Weights of a small GPT-style language model, trained from scratch on English Wikipedia.
Size: 12 layers, width 256, 4 heads of 64, vocabulary 8192, 13.8M parameters.
MLP neurons of a small language model. Each row is named by its layer, matrix (up: input weights) and neuron, and shows model dimensions 32-127. Each number is 500 + 50 x the weight over its row's rms, rounded and kept within 0 to 999. Numbers have three digits each.
After each neuron's rows, "fires on" lists the tokens most often at its 100 highest values on Wikipedia text that the model never trained on.

L8.up864:448438538488549560562490465475566485498521511582432403492504429462475453484423547495605544472407504563574520415545521484509541431491459490435448483496458501413411539633502489574556495459572497441501485448578465509449522473479484520535536476453445492472497519576512519475459607460478554411
fires on: " ra", " U", " e", " O", " l", " d"

L8.up650:591433524510449511412561439464582451598491529557524555420518474517526485604499593535551465531501475460526441532453465497444542503485497486557438489559502564432518514551537587420554519551481547552474533514557582561558570387589514484487498462593461481515666547457457524591445633487522497508
fires on: "-", "–", "f"

L4.up521:549576512545420486567523515446447478429478519509503535470441579485581490496601496463492398559430492497489475603454536500470569575504537477594528539560449475448552548635497482435458515482447522542494476487586530447520505505492495419538503503566492549561536521531427492510500516500557474467
fires on: ".", " |", ";", "8", "-"

L3.up443:465546470469460544545613444520548520400410491469530544471524453456489531505460508422544540488488499482506498556476600497509506441506501454469462478529451593481609559415458525514484592587471546426490528496529555453550585432434532456349538553475505525445462438635517485514514472480470589519
fires on: ".", " German", "bi", ",", " |"

L4.up153:441506560529495531517436522421432577557496516606437518574462465513528502463482476515464425493423555491559501527614499430532631407451486488511468598543468587495418561548448504525492528535509454492475547545492484491475384502538451509484526506499515522502442570542472370465500522542493544525
fires on: " |", " —", ".", "rou"

L5.up16:508563458650503480565480456415494535520598433396489454533390530505535510563491592573474544538522513485498432425493464544462565507596488504521476518543426462533448565471510387482549514434534500480480468517446532518488500500530508441474496527544475534506443549456556491548511542490509514456
fires on: "–", "-"

L3.up275:570494577491528495575522475575570467483527511487526514581441483555416448488498458578510481485445469465468550507476564405479580504506574518451417465458471505453500548444438476495584481469560514466513424588574534574481504534498542502496567548598490528534496486505489451422441553489517464590
fires on: " and", " such", "able", " L", "nd"

L6.up596:451550466571472465521530484411415550508534449543482635499449491531524465476641510542519455502500633443627490387519580480459551539568534431409476420507409473570425428582516577539603478569542471466496371516498557457561495466436510505424480533531425490550427489412547499478457473495447515519
fires on: ":", " (", ")", "=", " |", ";"

L3.up953:477522537475568484512479542450555446504519529520484475564550638571517460527536518497484525524444500391492548533507511450583497414564524425541571482386536463465459569564484484509542678490594481496451581420567527535546452493516497465479499574481556463497449450519591561517514444555544509445
fires on: "s", " to", "es", "ies", "cest"

L6.up361:526479411486481590483563543513410632524457440480569454536514552572569506473481584539384493555555502484576520465627492452492485579534461507508598561452458632425501551551550464477429524506607569473492523620592532450443370483407512437384542485490522502467504406498510540557480573567549472509
fires on: " his", "s", " also", "'"

L6.up289:497571483513527444444589475482394551530587529481519400473480458487503556439586538492433527567564456525518461517536471518403485539454366541471500519527481570572463546544512445542534491539483550439479510446505424598501535430488491494527549464562568429447462512502498501484426494513531571471
fires on: " as", " the", ",", "–"

L6.up166:534475509523491509633556461485500552472544470446536457488375564534457496439459522451480500493515435487472463523518567450505595527462460514538466514476485456447400478474506497619512567442533468528504534485472543386504414557536509471419531652527482404489407481556594474563593529465515475491
fires on: " of", "|", ":", " was", "°", "′"

L5.up956:493497507531591509557492542561512422436503520534510535482440490458434487504533458500420422497483549508502536615439472538503625535542506488474600467433523494520482434519618537474541551482454500523536453446520418465549572497492464497583485482386504448589457454479454542385498453530512539533
fires on: " |", ":", " by"

L4.up548:441519499589509509464504448567559470491561376508511550578565576584512482566517514536568522452438410479514440451443496486426497507491541509566572578532514469517546451481620528508421457507509491500476331400610514499472481454355457486509441457480431501419490531448509583478586512499497455551
fires on: " to", "C", " later", "Th"

L6.up852:514513516512508536484457458472449587509466552494504542607492441607516488459461517512548536536524501498440574481437545517505503494573469469555526471481527449501511527508467516494559522462481558450460508533489437542475492453378442484482528469537553451514582503457490458528518569482457551513
fires on: " he", " to", " in", ":", " that"

L8.up643:562448418575548483449354551602451505500566545492553579512425475516443504540445527584542438550511467431417424466535477442557481474581464468491537486507493523386556427463475447530462508615560529453493467531570476535530429523543483506481508479489508541589478545517483472468439399463492551488
fires on: "-", "\n", " |", "|", "\n\n"

L4.up337:465605555508511415398556490534496504450502514469535538509442515547520537505483630491524501441623567531491493568487506433461476499423470573532441454526514516392505526509457498472446466567437474443472522492512427538552513488554523482600556483490583515522516465516399512412551520511564584496
fires on: "all", " for", "th", " best"

L6.up412:414553597536500533521522452476586459580488516483507499513516547528493539535529436462531520472454461525457481554427559534410560405468531451469520491439554605481423559573453533552487463408524507580454530535470488419505472541519465572596539501514467433434481463514570493518396514550449493474
fires on: " and", " or", " |", "min"

L6.up462:590602405534455472514560427504541592525531460553477525497659559578556446531481523485512458433487419489556508450436516529630459510487532555386492436447538474552556552505476458513559575544545478442434397449534502592513523455560478435439533586562485523516468464577507486447494417444501537542
fires on: " of", " |", ".", "-", ",", ":"

L8.up1016:518528501456495449485539416406503503559523497493540497512479471554536542633505508561575585475486501552504447523482482512500541495454560497447561434506398514450517631509427486516437440476458440510573541592412500519479580509494592492571483417514464512455496356564485479601494504565474466394
fires on: ",", " and", "=", " the", " a"

L5.up298:500405489513522511435551481537476558459547528591409483550522498506567594436569508543490478547564505545509485457587560573445499457503474554538575521438477454444446519535628553470529554570478499499499496481514458490500400525445627507435499484494452490497430522499499552518538453541597557432
fires on: " of", " to", "y", " -", " was", "to"

L3.up243:532430441546481483493610480436544506506528564494484418525498562459491580508460548464586540504471538545506475463466575557448475550311514495469521448419484475408511510403509474460523572588418557520395535474655541440540490439485518487421540453435492588490505535507404520473481514452477528494
fires on: "\n ", ":", "0", " /", " 3", "1"

L5.up509:570492502571433612529499339469501618503459550426383503522500474523553467497449463530513530475509460567508434550545602563504457439531509508584511475576478434533509603638437456538533510465486484542493508538559422471523516640569394458434443520582471466503513471440491520481494427546430514451
fires on: " of", "-"

L3.up611:457502405431558512449552461453536486559591494427409508493540525473512550556457510563479519515506524487479477575568533570434544486546592529426560443418428546432485497488437538530466476554544506472507493500429601476552432521465494507390464486463521434477495511481520415383468431480482520503
fires on: " of", "qu", "ss", " Par", "ab"

L5.up451:467503495485502464474616476460586489518543434510504441505509448521510506417549421530529424527504394418536470499399515431448566480534642541473421507428484560521553560510443453546481510457584536630511466475540422468449577434508475549506492539542536553465497475547515496448493588497474507462
fires on: " and", ",", " or"

L4.up540:463521520530420554561509472456528414468521569469479480540515495578500388457486522485536569544467507531596522534446577477460524484395429465534453416485538570533560576495552567467478527489477463434431494520653518519429482537620534503511589472482495496513508530494480537511426517388501511361
fires on: "y", "s", "ter", "t", " MD", "yo"

L6.up466:520548445498511462522519441472559528458523475512561474481488493491452400407467600464502456518424582487535525480517595522551452536458501546579571475508510570410441518434485508509478430487521539614465418351518519499489508496615516502552497456553480502457448459490496522510511564480549406555
fires on: "=", ",", "s", "4"

L5.up359:497538434440543516524496466357550526545526500512520504554398591540464420482478553552454467529559528504518476495559547583505443522526510537574513517371488553471491615504398431540476520469541500550479490438448419500453318489461514453479511536500512557484554472513463449490581468459538537596
fires on: " and", " that"

L6.up957:496460397490565544521548491459559485508501518430499588473485455511561510506355481540513421534581662528577443484468515494348470398517458545470525497458475492498444431578525516512563544503489506562518541416476472567503479494619541439529471552504399508443420485550522507460521463403511479469
fires on: ",", " Met", " n"

L3.up89:551442525584553472528524439443501541509476525439512593508408449547562544485548517492476567402577558554412525444605485482512384488507484548522510563485516579464428456425455486523525466436474451558457511541488486499501450436614486429585534547529452374601550451523465512463476476475450522371
fires on: " as", "ly", " which", " that", " 1", " most"

L8.up810:449446505468657562441486506378492470535481507494399462551585422554429447434498473590531517483552552507472524470497483445476474462520455512507448510454460552533542506496491424548534515413414444540447575461481443425486524530567512446470430483483544462585484540482443441493490528397485474503
fires on: " been", " was", "-", " were", " be", "="

L8.up882:446487500582472472487563459466547515467515403460462488546467602584512535615536520624441553440478486450542488605420496502552481527540477518340529480490544446494424494528539478449467473439524525516466477548479418488462588570468426515458538451516556478433548580505484486541542596466580527521
fires on: "-", " al", "Al", "l", " el", "year"

L6.up1013:554513524545534390525532506450443516562579455602554486517565491435544528535477544480544482608503509517463514489538365412454540465615469464521567439502534526558541577496495495433462498530576432521400572438467514596498524602555482424450482528457545444488504460459507510470644537490548479514
fires on: "-", "qu", "–", "w"

L5.up505:567465513543642500537519468504462464532382463599400595470493484485502506423496457493463482506429478472508444532502529485547518453497448464479558521481441453533452504554560437431522545546516474474518517415490525510524421483586477577542616522452489492559538492476535494427572512504488490546
fires on: " |", ";"

L5.up173:507513577567563447508517506495536471422378436461562475436407533547518520422400478476586446516516577461450520519479456536438494462416506590493581553461491533473559481554454530401528483467509528474472483512463506531612507555470539535485471497586534402439502432551523495447428481510473536429
fires on: " and", ",", " &"

L6.up673:523491524526556387501492528581539447522553569451477523509553463488549444560496620557513612553492581515528390596421407478440511533517518493436450482413434444497579496438536418542543562536511523485479495519512450530462427495470426502471591517513502502389519426521448476473497486450513412494
fires on: " of", " te", " Website", " years", " Co"

L6.up175:524500571499528501521469471412536507543471454470476479483484520515534512509613482534490486467488507497555584588477488504437487441505482586442612517556515477446580542531513430445540482523575472514541399521484518572504524485503521449545524557552415473541554525433490537553503526423557596536
fires on: "-", " and", " read", ",", "–"

L6.up150:570472590461558447679531514455426536484455486505520453498541508535499529495536385458434494482470488555497579491414477471458477516511603487608501538496534541480473573497476529483486484454520523537433532550583503502566551503487472498554455403481467458572442464399558435493554534444517468516
fires on: " her", "ing", "ly", "ed", " or", " also"

L4.up861:540509517485510436568538526495386528493517493514462467508509576429528509459487502499547522502493489519512500437398629435476562596523510455531461483466521512497418526484489490463466540429483509504408467555536542496535380517417410565470531529525480533558452485455493497446499404471543501468
fires on: "ing", " of", "ori"

L4.up742:457506595495518603554487421536466529504410638508488396457556590503509455388489518485565451474556525393576472514420570430473539478554498475546514449436558486541483535467466483528508534488522564522554454372532542493429430502596532414520599540552496499526602533454456535509418587433462474515
fires on: " =", "nt", " for", "r"

L5.up24:454499508443446526486431558404506552473522521453460458448496513479401506533526489521490504525455489440512496509508492517467479488439577505681539602465538471533446560547502390442550506526525397477459560533456500480574544553475493596496453540471437488559516497574499465455513433415574534451
fires on: ".", " that", " but", " yet", " and"

L8.up410:514550478440498473467512518493483502417491484503469466484595518385512570510498517616457561527465403475500463465609574525519512438565514500496478505501456486519505488463487460518521564610513512556546567540581469559502416494453410494410518534439446396524556540520511551505528558468560507461
fires on: "s", "ing", "ed", " of", " out"

L4.up208:545454457483412489586579396454443547495587509457532490490548478548469487559492520518568505536541463487509467423435584471564509527555466549469481526523578578445521538425462450412444522531465561690495541507516454516446446385555557601572519533490475520443507572491540505427481540505456418453
fires on: " with", " and", "uc", " to", "ly", "oint"

L6.up581:455470408536510552449448481465562580507520513449487717553409402553481462484438402630500492573502617428503484592477546416520484493529524512549455522536463437521508515522505465583428456464529552475533487510499490567483476443504593462426561390468504530487482488512497463518472541440449434552
fires on: ",", "gy", " 0", " |", " /"

L8.up569:468455499511537522465449600536542533465492481545490537424574562564529571476477522530458486510508493497365502468478494431571578441591527425527504540487516391547505463477421519477486469515548541489519524552564550523505482518488404592518489561561569444442474473458533508402452538506591474534
fires on: "s", "ed", " made", "d", "te", "\n"

L6.up538:475590550561589449499514441489353480577412550477496493506501488627536461458512482524497489560531444519478371417425425539497517524506518510502597427469583539527483509563478443441548470501473573510478413484491570482436465518570505453539545533525448528493547546531518499465397455479526535603
fires on: ";", " |", " and", " as", ")", "|"

L8.up249:518467524500471493518463513558458595581560552581537571539508505489488541589367592509530556439505478588493491477495519559466516521481389580497501477491500440473554531502560511461446476538563444484493539559457473590523427502427584556500503466589510470498383461383472580505514513466469486588
fires on: "|", "-", " served", "′", " ("

L3.up74:440425515496544465507485554503511512554517469388491464495438497440511458477450493496554514531543451504509413565514585469438452615452416618580557508510478501465558517524557505458532543528463417477538487449420470456447514563511443509470518560450500427537507493567489534461420513500480415575
fires on: " of", "%", " 18", "0", " 20th", " 19th"

L3.up717:518572460519579482555538439504503519504512536593537530596522502517411461488422405432401444584500508554493437461532479531598561508502543505445535520492492513604512497641452443423602539440437510489467435580417496533543425482558410456424592547579537537460546433429462397478483421525413454526
fires on: " |"

L4.up806:500429487522468509452474467506468497467483555427501485499428500480493461567467534492574596531624533485579480363458516454444401508467540424601462496503442558573483423451467444467508510491530524575409474427545453522576456449472477479417470541518507450566500450493545535525626520393613447416
fires on: "on", "ing", ")", "ency", "ul", "S"

L6.up27:437461573538435521519592428497395495579440512523537472596502517570499533471466532462505437523531512542430430490514437470551461391396450475509534521440445558502490432575492577462554597571457495504490563592542462445504457574500494511554436545541478492479439397473558455522486532505466556522
fires on: " |", "-", "|", "."

L5.up182:421459530514508507508416534530500486440514559534423455566437420592576465542463483565496606545455534531491593485510588514447447559510423514447551491547447478482574507494514518426466452417580499449467473541442489498479534511523427545447506466522475525516536584518497534430458500537500563503
fires on: " which", ":", " there", " that", "as"

L8.up153:528429483459584511471536526420487532545535573519473453512479529495475542595546497565459564473456473516431476505548555407428498345509504471533524508402509511530556454536419537452601561499455572479469478483565510488444518510573497520577541515493509540500479538489488416529491545358485510428
fires on: ")", "]", " the", "1"

L6.up681:544510490493475478450532547505435464588502477494499490500604584466543499620586484430530515534591492521508479459435472451559569495577539516509558478524449482541488572565530382434619442553516525577459446588559421488501576539425549491593511482579415491492609532512574422518588526457573535595
fires on: "-", ",", " and"

L3.up718:533483554452628463445483455373516623447560415521490524561517462582558521435526467554390516524508409457457450486507511522615430481519516551535524587457487487529590450539474464501543568571504426517498456546485494535501497522486485520484450375467536442556576492560503538518427481598484547557
fires on: "'", " more", " of", "ed", " at"

L5.up796:548673406398500506506584468556493518556467503494537598535480613535432509488466524459522566481420485535519497442497502472529616571561510494549541472454429577510452498469519547583489488561532577519481338444495497470498393452523520434499483556457487489537456485424473447547510412338530523583
fires on: "=", " =", ")", ","

L4.up619:538434509588567422474429508383551534519553480457536551524591545515543528520512491446448480475506405486505536579573469525472562495552569572443541490431388590503478525613468534527511565552505578504425413468489436536557426494390480498491407582509549557463413566508475497439426476455549515486
fires on: " of", "s", "es", "ies", "ast"

L6.up875:481502483479601499416586570478417452472447519475415496477530570468471460566477432512367543506536503501548473508501569477500476347559429493427562505424470433535486507526535469458519479511503568610525503453477552488544536575434489578525608487525527440571498516453511408529549470540536475559
fires on: "-", " qu", " Co", "qu", " bu"

L5.up826:547492539541574444515570410525571523491456428588525514465574456594509463529492463537550523401527526415439603544581550445447481441479521529460487550481441443538489526521496497476583454550530579525454496520462541530509482474567530459528450474496507512437450503537478554448398460607415470459
fires on: ",", " such", " ("

L4.up884:496534527488475466536527454462482442567584513543487533562587550525462473565445602529542551550539509418445491490472508543546536386556530488491514513527478517562452504439509473450512511577493550510530425533555538570472536540458532491489513474498417400505478596476560485427467557558524472456
fires on: "-"

L3.up872:477433465500574448550498477483452443503501493574541489498497493517488551532479486485494560593529640477443502455502500545482460425496564550543479615397467492466413603540495342564522456512543564499502440565453506519482513520385476596495416485539539432541453502524512416509478497505542524548
fires on: " =", " Votes", " that"

L4.up566:601422574434499508520484458565504480498455509464442546527518462457605450511425476510476481581464550560578524529522439541500451417482474437477496479531465418376555503508502463516506546539454451428480491543465561472398501447485552484477517564503551459480394576456559471498533392444463492456
fires on: " of", "°", " is"

L5.up736:506498518432491484458472553486497496436583474509592481519518510524475484476497436521470493578559458450501485520423510402489499512560470422508462454511431319411487500558515607551532524463494501460431561551515463524484418514542413477397465503468535525491549524535426459523503448522552534465
fires on: "s", " and", "y", "."

L5.up328:524494501450547543549595483420444565566550485498539556434492532572422550384484505524506506577602456400431481532480502452531516427485518537512472487480499446432500489452411502551513512534510528520504565446421535408557442482485477446512480486515564429500491432470545494490477452532541548601
fires on: " of", " not", " was", "ed", " only"

L5.up297:482478556571559533472418520533555394537488486459515523473538449507397511476546461544545451607537491488492481448483546433445498438497463518457497473546612540412452504468583465582461503458552440458535535471519444447516488393523504481498468458482469543584480485538361449558446551440522538575
fires on: " (", " in", "nt", " at", "ita"

L6.up700:469509459555437523507513466475481530460528491547486464509507442483493441493390484567506492475538443564597424563461545471505547505507464538523554484497502580512528568553392510480508503474446495496429485597521477509432506546527438352489565564589586393513496503490619507376488567406477529414
fires on: "-", "ta", "ti", " |", "qu"

L5.up20:528478484542437541487530492537374477456466429415448551539435458517547560484541455575440541466585524528424483533509486480502445503554560466593534528545489463500407531603576414427511575516551457582390490568536440432490446442548458593433526552494519547510558498549447471493547499561588533463
fires on: " |", " med", ";", "tal"

L5.up574:424438528480520603455497587591553543523386462475474525560462446505545504524404520559519533523452466500556500538580503494473499446415389457446338494484505523529485568462515509437435468460500501562503522534508510527521490522550457616497501556491518584441462582477511574398465473439482500408
fires on: "re", "st", " player", "ist", "con", "th"

L8.up130:512499553595505601413469580578571566533493509479432507492512421484490529512476342519451549486557534463471493491470519519518408454418439508404444477458561443453502574429548521482523554556463497614501445546444454508493520553501542441492470439543446503494495469402433455530525465540540564372
fires on: "R", " Roc", " in", " l", " People", " to"

L6.up985:443480486561507561601538477495438528512409529473443484454501493425479512478629568420545537515514570501471540407497559471561487495469391509468606506429524520459462452493526599536576473530459474481422468485532465480495483562548498457464538450453501518497519562557517498427583478632370501428
fires on: " well", " 1", "ly", " 2", " 21", " north"

L4.up598:453477419498578492440485517458433477552529502536582571638435546523473638553467514450489508427470482503507546457490471424541508539485504476451482492489488474474583514449521509472454535454586507495519517508512517505483501435514503446368519418549565486542421432538553435435502520541526433505
fires on: " |", "-", "|", " games", " goal", "."

L5.up586:414447533572547420487442471493473543550506539481530374482561506464511418526479454476587560560463549475545447494558496528446471544467483422456547492537561542429480496429520428450514515454535505460513486589491587435588490481544500517519575525575574468506442552489478419380555551435519474515
fires on: "t", "le", "der", "on", "in"

L8.up44:486344444517497472495474499513452556536430454536526435457547565446517549526489522547489464392472435524474440558525549524493481539484424462470514471487565453547485545546504482498415532388528456583409571528507512566611474567449524537406574523489588510466506481472475515494463537419441463606
fires on: "–", "'", " of", "ous", "gu"

L5.up610:520566534544624495559573451469419396506472428495485525592413432522491515477480491514480440548433490448527407509486439498533355525505430417476558545464515445505461466477505469527434530450472443471514513506508419531506435438484466463409528474511526541479591508473479462520566474487574458500
fires on: " |", ";", "|"

L5.up869:499496525524527440440507476537444485505458514571521587430509519538549594557474456454481544497471554536441516495388456467484551393476570504437471593531451588504573532523448539540510460426449453575492434555540563546554520490494546532509607526555502444467496495538453525584537428568535448437
fires on: ",", " had", "\n", " to"

L5.up216:475533559518518459466504540421448562499507464465468567541522518536464445403553480480462531543516603455529523551585484490479602491543568454493489626523534431535350489501525507541499429546549476485412527549501493490533530473550475514452491459488504555472488492695479524552521511505499504500
fires on: ":", " also", "y", "t", "'"

L5.up639:495445493549580509554462446486516586418416484529506421609425485564493516393493602457487486548478446505558516490575452576446545495558461482468537508503560592471446497389483455494491523573654527454520545501517399521541422482478591440559507546490509518475522550542474581518546468463551498511
fires on: " |", " of", " who", " for", "–"

L3.up226:448495476523500483473443489504522470569584415382392516492435508474550495432412534503458588448373479535530454571436507571485545494490491473422578451489436449406504511505472525566558549587476486443461419635541584557567488479441551490437543457481528470499497534506473533464524490515501525452
fires on: " dis", " =", "\n ", " was", " 0", ";"

L4.up8:546504498606504512489480473478509488495374478579577397468533472501470471461442586510482430476514536441601349533494523509553521514536477550428439495499482595564441524494483524540479535454505498457421520550481484551481466517459447523559547570496504493523505404508532580473449545541530574486
fires on: " of", " /", " on", " for", "ic", " For"

L5.up597:470469555523545563496479463520462424457594506438443515575494504515432462503510464507451501438565574497504459553612599495489578468452426508559447437513429426574451568478459467494402521514410507539440568439460437473452475576474431457520531471522498540515591510507496459432533453533561583441
fires on: " and", " for", "rupt", " term", " of"

L5.up55:499405518482604566532504415526604479515481538563446594583461492512526463470566506567573576531501529528462469528526543502534507474505537534520530413495513477578444432589494421494554542527575470494519577567476548439498478462467533497361446423456471470404514549589499464441437417473534553465
fires on: " such", ",", " -", " even", " of"

L5.up13:531428490476579418476537450550554541470521621515448517521463500542452479481519497503439542549494516460562512473533626550565347461465534577536518544448496455464486518573477415553513463508563530616523439488522499440432437521511507537519585523523468564459472585558525587513538506494434492477
fires on: "'", " of", " in", " that", "\""

L8.up771:468506542513545472488444498565430453465458462516475548547471427505634586522520475566557557473480544513486552521563496534502563470538483448451517447482463624486524513532563532528513383514509492567441443505521421547507624455425556527464446533562508450521466474502544521559489444530484442497
fires on: "\n\n", "=", ",", " had", "″"

L4.up284:547445472508480527404493454547596542521500530400506498469482498460568497460491430482481520574512533448514468527472533478492498502451525498460452530485414475503501493495586471485413487512481539514485433524524614599564496477542583478487579428526537484501551556480494453440478516400617486548
fires on: " =", " is", ",", " was"

L4.up268:452455510561447458552515475451461544482473432486480496431449518580393418485574511468498539428513437506584537477495510466455404509470408535550486399478556484519454434582342512550519456489522482540476544511501478461522613543503501482455527552509425487518501493391478552534531493435464478499
fires on: "'", "L", " medalist"

L3.up912:538413459392564364498459479471538593525424425525501532588487418496443599518515442379538503555458465560325492486482524465485488515505492424565519504413561533476540507449525492513600456505475451503549501495487471504566517521522501573517554428615445428499553575503452516513508514497534521520
fires on: " as", " |", "–", " Best"

L5.up7:537488484470482431497510442558391581511483453520513496580528423572533549447514580575538440582525466539456506544476517516505495515483485499447542487472475577580481516555502460547484525542424515489543504461432448511452483507525472545501512403436523401577577520481525511418470456516523562503
fires on: " the", "–", " of", " /", " +", " |"

L3.up1005:489396573489446528513570442483588551556556542504433513509559479447505454456432485546507445559433514490486541442532500493498497515483473488543472503457516520502491662481552553507525509508462543481530437614498578516554481519392445532324535445452520539483436558529448511513548451537474436497
fires on: ")", " 0", "\"", ";"

L4.up842:448513501513626467562560508545449570530515619517433622484520521563411519567537486490527514646399480449443385568487529484511495550432511544568490551515505497506462477543489532537557495514435516443426482468429526496541414478527487477412533511592499570519569481500496501402471421534554517455
fires on: " |", " of", ";", ".", "3"

L6.up337:473469460523562442472454494495524580617616344497419558536511478572489474430520455480343502533496496524544458479543470561424389499544473439484448427412571522507470505540446469464461513499570569509525563452423485503485520517498549523487533408478472574481542509560547561490508441423499486593
fires on: " it", "'", " It", " and", " he", " also"

L6.up160:534460580554481566522519509545524523495427493473488592488558550522525493503541432407528566528553567511457528391430457458523490511474498496482528568452457503407584569563520535549465497528551554434480500593511440519557427531526513570497435503422497491488493451554416465460552490437562587501
fires on: " and", ".", ",", "\n"

L5.up50:411424485628574483488600440507548458478456595481518522542494540457534490427492520522504608459445464557460505483581400542513527584474534535638494555499495482481473527530515474514502530502471466488492407528510511505456398481573466474444483534459537461593583556612508446481552488530466514587
fires on: " |", " 0", " 2", " years", " 12"

L6.up556:496541496568477439454617440479458537493535397528533442547437624525503537497542475541525567472518540519450508593478497483421535503593478492496492463454518519539498446474474484478525389550488415548352463566377426580562488488489501414588593524524408460419546503469463435479544437529510487497
fires on: " and", " of", " =", " to", " continued"

L8.up989:532438556581584561571530518476476457527498447517488512558518517512621598487551481538399530561573431532573472528552558552493625520461425462414431519570542488491429456542486392534477555505457475591450604400489475491553425421508534487484490397575569517553536511466478479459415515429558554505
fires on: " from", " of", " |", " at", "ing", " in"

L6.up774:461495490482478588562531444457552574612435474427461500476497520560595420535530508586556533453494499618450439521549473548507439545500459560435510534545424507411532550515487406543522488501485481552438578531477504487579525516568543500542478507441457496514463487515524497417554488508573456469
fires on: "-", " dis", "|", " over", "ac"

L5.up877:465472485507556468427514524474488581491501496445428429467439488564498569479452518549612602570533592465555417531539544486446408428490507451473482505517429443541446503556416438589411559444502496400507484538428476493522560418452425537532506531540452503486482438600438495528548513566558490560
fires on: "ary", "s", " Year", "y", "t", " Life"

L4.up358:523483471468472580488558480475429498530345480496485500533502456482568589474500394599518562608498506459468459446447480452441482454512455551546469471540492497530472571590536395462493405499508514576466534519433455552516469517519509464504495472526561509515532520561506438410426544550622518499
fires on: "-", "–", " -", ","